Part of a small language model's weights: a variant of Muon for these matrices, 5480 steps.
MLP neurons of a small language model. Each row is named by its layer, matrix (gate and up: input weights) and neuron, and shows model dimensions 16-207. Each number is 500 + 50 x the weight over its row's rms, rounded and kept within 0 to 999. Numbers have three digits each. A neuron's up and down rows have the sign that makes its largest values positive.
After each neuron's rows, "fires in" lists the words (lower case) most often at its 100 highest values on Wikipedia text that the model never trained on. A number after a token or word is its count.

L2.gate601:482513531488515518481502439445480502539553497601522521448484540518565570520548576471468537505564480467500418509364481558485485380470489509457528504503467439436524416558479484504547532556450437382505511512419475513558572492551492453455464531499528441484346459489464501508495438597611526552521485565462499478556522404458443540508413562458496549506494478409551484462503572456439462588537523454485471485541487519452446408505486557532580516474498566502499389595462450437549474524515537538483521416418472473392475421484440452543412470530493512550465552527389503578461538457489443520
L2.up601:540512557520483566449575481541557470461546496559563517491455451485378534509456590435404555485465485523494397465426496452525525531434437498523452453485537433444564509491473498432553521513531431479524465560509519526460546569494501527505543497413487514547476491585486461503521492457559407528536518500472553498567379448593477479517400571579436586479559473493526521499471423487438455521565451475484479478611577453459470538545490471487582506459465455449454471461563528444516473468572552498515497512537476452522465471505473512543432421537600572478404561425506550546405443541470474576
fires in: "york" 14, "illinois" 10, "nebraska" 7, "kansas" 7, "baltimore" 7, "moscow" 6

L10.gate206:465573483490495524504489488532508531517518474556522588544532387502444545482523563519420516517457464488603484457503510572583492549440511484494495533585430571562531556509481495475446552515458574460503469481452504489530410547474470539470405478539441491492496506490529548534521561452540512563528448479549513366530465516500532446478383559442552452510522546472442460482489571473439506467472319595501466464495463477473422528551511524572467384377572386490439439412518451545543546525497448494571574530571518501499436482574560508541487530518465473516514504394512548495502491532562486454
L10.up206:522534442524464377490537481454481535573554502567463539485533514611558532543586580475373537411515480513531502438510506525487497500436474491550559550432433487579493477532568494537548447588505573525415572445469482431465408515433423438493527495467557530478518508451486535544491540425489479584512581492602498515488497563493498412471525599464438543550588518604421483519500526421463487566463517475477432471439482393460402509475618548479530466503588480484461378524462449497439559490567505505575471519535515532398417468482513506528463518490577482594485458506482519431442462447509566519
fires in: "was" 26, "a" 17, "is" 8, "as" 6, "an" 5, "the" 5

L6.gate561:523461577514550327492488551494493531435619531453609497528391522461472494420407486377503441572505527497485462508489449460556486519382477452492451509393542462509542530523391524435391463595523538438544538554516461484397469608487485565436568490483499486478493437494525519507526538524452460473436534526536408499487488477483478509480499501468441458607455404469415411393531513472473542543492437453490448445418351591445531499483501560573436448559505527499425540529478489482518496427560505519458499437489441521506469530541505467593579537460511479469471486461529530581462506496518535538
L6.up561:571509509499534497540471526512456486492602431376530482506472481489542577498518440515492455492503551562406456513482541478493575389419411570505477455441520463529556463488531456581540506538463483598564546599556518520460491516519460468439541580479479497368489483600418437486504490435462458425400512519493403466519520541411473499498545397451438552423462408441512500427465541436497512451521520568623514460471501548496502432517514464481616402587472508565467454523498436476520514498556595513455575506487455482465493535501441584482534498527526421460538487508458530475408484441490475446
fires in: "had" 54, "have" 15, "has" 8, "should" 4, "tejpal" 4

L8.gate386:521391568467502457490485537508505486518494520423608490525456488464536440485422460523495481526487442462445479403542466527490426453438426443426485518481580496483431453429483502425590466490526437474518467440519449563521506518465525523491564432500558492538464559478479424544483489613540521473464532504494483498386524476467376525498587404486463538487459501504438428454491621604473495462521454475505469514512494518531507519381609596525443500526576491510469573431531493493443555478438461453529484589520445639584550432572456530414495508552470517480550474493445449430417508546525548442
L8.up386:461530501529503528492481503587515444533441509458505546468515515463542484586512540571543489490481471486510561461541542473494495444538426373482498467442492531474464466511497458480537518526579475493463412443493521509535428541574549461483597442525483514434472469423421549549479505591553548464491561505457482521521476542522554542429538440489492571473443517553561422464592479470470531353455448546606552474453535555470556555402478478528440523530551527545496593500501470480518520537587562447520537557550422453514594405593512488488519508557521416427486507526529436539575534581467490489
fires in: "of" 74, "the" 17

L7.gate460:469513469443451546499523517537476471520356526470519499473430568581527524595510482426501493457604561576450529507548511421546509525495479468523441439510524505502507397464589461537556558474626472510434497500420491504512491468515371504474617478446489507412460517532536435541476483453446426431476501528478469584397476452506524486421528530552427456483397470583590459564458506573514486499500455529478517466572496416554517565499564544463489408452546616507514431481567519542480513440515479507493447506527502572468498499512431473438434512464455546542469382460504582521464482464504477507
L7.up460:477531589529507556533518493539525464496533532568472534518475477481548598425459444527567558530524536482509454460478495514452493458514556516579565498456448562592540424533419431455472456421513567407575501462525495493402567503457482547515503488447490544575480471446389566467575602536439515471454469482554552428554482425546487529552466477466501548538417435492411452470555501560499521506588437550448426547514464525441463506434571394429522458503452558518496409583551535460504520584448561530527520599521476484475553364480449515472505496535547608521480515500547544422464521561554464538
fires in: "of" 52, "aged" 8, "following" 7

L13.gate63:476523508493433488496508508527452471469634487415518493548410541453527553450555504509439483619470478367521577489523489552502387550508440465450364502434549508544464460504528483391544474589519454510505473535503526485531419428477540438404401484539440543430510494493515520475465459504559518518499499471551509526596431441543474475512534463482565384438470453534527454461457535495570514516578541583501547479573409518474470546421570454486576545473543446514435541395521504512545509522504444538459487541525465551515447444520496486490498523475494459458519556522512511564480530478487469448
L13.up63:463530498572541481555405449523535472497463405498510518511456486427488544501637504567524462507650455516484474449521509478533519514408423411494485431512487500531592419445475478510466527536450534490398526549485474532483491547421555488517478448434379498468493547588454517523518528526430505526535475525480495474533483550545474558492477482512509525581527473507480488431502393451488440455476508390552511560499532518470511505472545388531449440540356601436468492444513551519468541427475528485540558600471462446563548580550575534458564606410478560566458427555513411523402455538482468587
fires in: "has" 40, "had" 22, "s" 8, "have" 7, "is" 5

L10.gate608:570520574465554539513443477561466494563446389542522602510448498495486438559507417635457485487514471498533434548602493579539501466495526484557528526545528458570528430522492513497580516497494403499515424525547563628472441463507570471495607535457441480502493492600501531599485405575510547591540597533475511513481476463400439413379525527528459523498492479551509479587415528519540582490505446559436497476519548535417530489581594528594385462460493500497459470431501484585517432530522442495449468462459545543509494430469452511518527540511492582458414527484476545451460422564512529423
L10.up608:541604524508453540542426516526471401519486481442528475423522412480557512529486441573557500489473477535424482569478463498507606530481442483530483484526528438569468436426502494540470425474423527523415476522511484446468510592492430511553604514497529516512503508450445463403541457456608590529510534534564583588435430552479442511427537538472521512516516569540460516466448495493494490486484473488581488529482474488521443519413489516409533496567507467478577431503501394544498471535567527554610509456591411570490462499442505470530506557594544548550531568507402510419502416513584394422
fires in: "of" 88

L10.gate462:511502519583442563414520447526483545445534494502540488525489476520539485528471493425436521526415490482570539523520545481505468407413494495542505534534499496544440528521516388427498517434597441485553442526546515517519547444544449506529529591471527425534441605468492600458539455425438478524578499380463577538417531467475487511479418533409496492595431545414570511491474425493452585577572513566516489483652489477573511490513489492455461528516507461459515493514489567560525529454465522492531402509553658437484541570476514568539544545419514527405529483465518448534460610455487538549
L10.up462:490510538489550429523479475540538475479585461436442436612512568623529530490425430511559453541485401553543527445479411474527486447478517472505505518485528504462499462451486489491499509533583474468538449477408495537476520482507531537586466475453490484510402580499520502396444373570468396438549456520576481613514467474474525501453501443464489520545518498486589507544531496547448522466491522510625531497529429466656476520484437454544503602507493432446535456489552465566542447485482503389517647481489512629459460447545518442402458489553516529606518390472424448518482480384452492472
fires in: "in" 61, "as" 35

L8.gate388:494453558603451491475544480472462539560563556547502570497460503530539510594570533476539543455448526476433475502541535566594466475486529571520373523490499572458583536512532532462396520478460408475642456391513552486470476488458431538557517570554447516605547495520485568467549471404554425536532464462470370532573478485530523497548497486523394413488427477489484475489461480449455512584524570478516471550464538552572453571467367519429503458575507421492518613469475476398547536479444482507463466506496499441505556445534515578504464508402527427498558447562533500518569566419576495481
L8.up388:401501554514505497457503359431490517505576422605486564591497539505491444478468524445415477496489589500426444542588612468463480444533545463488519533616501531465539433509523425563506410504511460486500442436548553475509558489557460512554466505558506455536494473491486602511514551442475409539528536529546557558596489489532601501536443418434540413447440456425592505547423500488450468601470546499438563495466572519472476494455377513527498529524515453540456494473533558511507511420406533576537558459486481466462525438526560505471437412514494535421487469607488463535463523504517523497
fires in: "name" 26, "as" 15, "called" 15, "named" 6

L13.gate691:572461495595549459500492515549528429512528457412544399493569478428446542509523463541446443486592525589525557599459456532502471535432492530503504502512503521458427505490469494465523382523536448548480512455550498564572525542535480527500532476477593569534509422456444397456473532542532499547408569438613468497496495477478499503579495506509529575514498541588510480570487555517479470550454551451473474486597449446554426517508526479559395493500612510508412497542437484441517455485432566506430466462536466560586562485475575547469441401479442498579522535482547469521508375481535516465
L13.up691:454457481539482501475508544565494557608466514399530514492564444496518484480424498511487584450468576512428504510406486491499492525573500534433524440505446504505424578523524560498544449506562457497464486449441486453442449468573504563518547490448483616414492607425435413534441439450570546457540589470568438522451391569461414501528571498476457441464443422555493536469460593506524510530641433537475425545435485480484538559441531507612493522499509550606433499545477535494522422550444592557449451447479481506539511517494463530375470560602561529514519459483532488367583442449568496506
fires in: "of" 26, "to" 18, "with" 14

L9.gate164:482462468401535447498528582535493477493419467479514495512522512429464575557445496555506411544459478578470534508481444475461563527441496528462491450479532509557534449524502512515472460517565501505508438527473601641483462473527455501513557505488512583535456414517484568563561402592459471474480478450541465448422528474508507528453365484499417455511566629586537453478488481612507522477533355544532522491490443466548422502496475445435464470609513480467451455512447462354539478457487575478550526467526423591535650540451538532501480529517573587499510536479479512474466501567489534573
L9.up164:532539648479542540534484487544492471455479427523578479509529466559516465545495493543503453489501567496517451418488550569534447594534422461480439430488563439602470498502463611502543381455439390522491556484428545420488497572424525474416554465471563503574487410520506399509545550463551542450476519462574610547498538515590421616416512494519468445439447471501423479449544494564587484423449527485513448478520465476460517553548517536513582484512544459487416436521491451551446535541533499477482468565543499595579570492461487473418456512589555513430466478521538469460495504498492430485
fires in: "of" 54, "swedish" 4

L2.gate123:481480461509504510503524545395584552524459510512514571523539430636551523413461582487412447494478477420457464527389516462574525507463465455487567492509402464560461517538502495467521509514476464449545526422477517551524458523514515506545614485487564460465449587527532455500420484481535467539426530661450551479447523474544481487534404353489454503446501403498559522528476501472500456525505545498495421504492461473432534525440494449506524492493491491503484435461480469492504513438384514503486579533624474512557516456570490487452547480465475506498595574479488385629446483471553511474
L2.up123:496512540475496463481493525454529445485453508533400584517529449532491468417459581463437391385571535534429369535456502448546465494505597497476510536485507499514476543530526515427525508542578438550503540478491574550493555515524475534505530479413607491491515516510532470408474545482593466369464416608393599557462431470602487434472434451559455508454469475461531491532533488463464447453552503459471506500487509449392519493483489473518547479557547533525406492428538497528423499455477450529455596523528427520589439500514491438499575448475497490516508555444573368526415504471539498545
fires in: "london" 13, "paris" 11, "angeles" 11, "california" 9, "york" 9, "moscow" 8

L10.gate450:589505552528472509489528492464466557490535495493610471604525543450569566543500555485441458565466503383530495426466559543482375538542531623550538473522645478482401407467498438582454474437600538469462502569560460463458431453416481495567433499487486526488404505479527535488549472465528467410410538542509523496498521533540413618468454453469466528505547520479449398511504523518420471535478437521556636547573481454488569481514524547552611431502511415434507501441566454524494460552560514517491442427569546455436527450513555550466576524520534553436534433456572455525553545526524571554
L10.up450:603543483556518501619473469439557433468494604537550419510482488503546477535421584584488546416462473417539467451459430499555586462481527611497455510506545532463437390477466458464432514536548459469596507489469530500465432427478545502520430545455440485461426550521520449546455456517512458439489553524517411493499528551518526630507539516498432427438505501534553553497466515446479606531453465511501531464554454473531481546574558385534550430512489591563450445422459467434565540468506548424559469525502487475499534504485499567462414542509476527478570502516556528538648537496612488571
fires in: "as" 79

L3.gate149:407464501535488491473596479553548458555504554447505500492490429436522505541520549538540649558478468511544459418468470554457511459478468430522576527497579525483624503532535515508489457420536435452559469526526510547488573528485546471517514551483444433438555507483459552517530479379582523558523447534448494538501531477526405556482441590468563533496467509551408552421379546510500468450466392496451549439587509494408522472504555464604508477431531418501500540533410529478422511473509427518434572546573587550502567526481480490495464536591417513506493486515551480521524503481586488559
L3.up149:545482474452506540476484487527419434590516567559425474554479525436533449478538513472382475514478479449523420446418509546461463486585499446526503471510562510493487522555483481501594605585430495489541533559452506511455414561476536523528494535555504521618506412472507533433482463472582516525466531498469501510573518478496417532570506445542559466527470447518490534403475507417586508423436540529544470532561559480487446534505478594534461535412624471498473487456516512445478502599566553495408468484508610468486513439441473528491544495565503613658390654524476508564484565490556506484
fires in: "the" 91

L7.gate433:492487528490589444519584561514454421520544583432554478476523518466511489483428464540493490582512578479580513557507605420463451480393557549507482483537517451525460625520469551485527519500444473518557481510507550485488551450514533363451493535451558468624538506478462514564646492519445547490478555479502422575522454515549439465495425586482512580520416542514409543492420565543476524487491501485526517515542451468521533410470487437507502517481427575559514535537499525444490575511512467492527446387479382521455569483507441491542456470545477459558569483515532519437539491461410419532
L7.up433:408521554559438559547577537545532554467537476489434568531614375528482452523522542441478513580580530464545505538574590429497558487431486411476398486542489523560523519544530501457583413551487489577512605450443541508554528452553547501533551495443542495593585489501413554565588478483504462459530438502425445537478453466496607538469454461413522397577396519524523547534494556524471508553484518512523463508487483432449521424457540497518506476513489566496427512533477509473528490495606508485490431511503423454469486493393436518523513562520489566465463498575434442489563516489478459482
fires in: "of" 18, "in" 18, "a" 13, "the" 11, "p" 6, "to" 4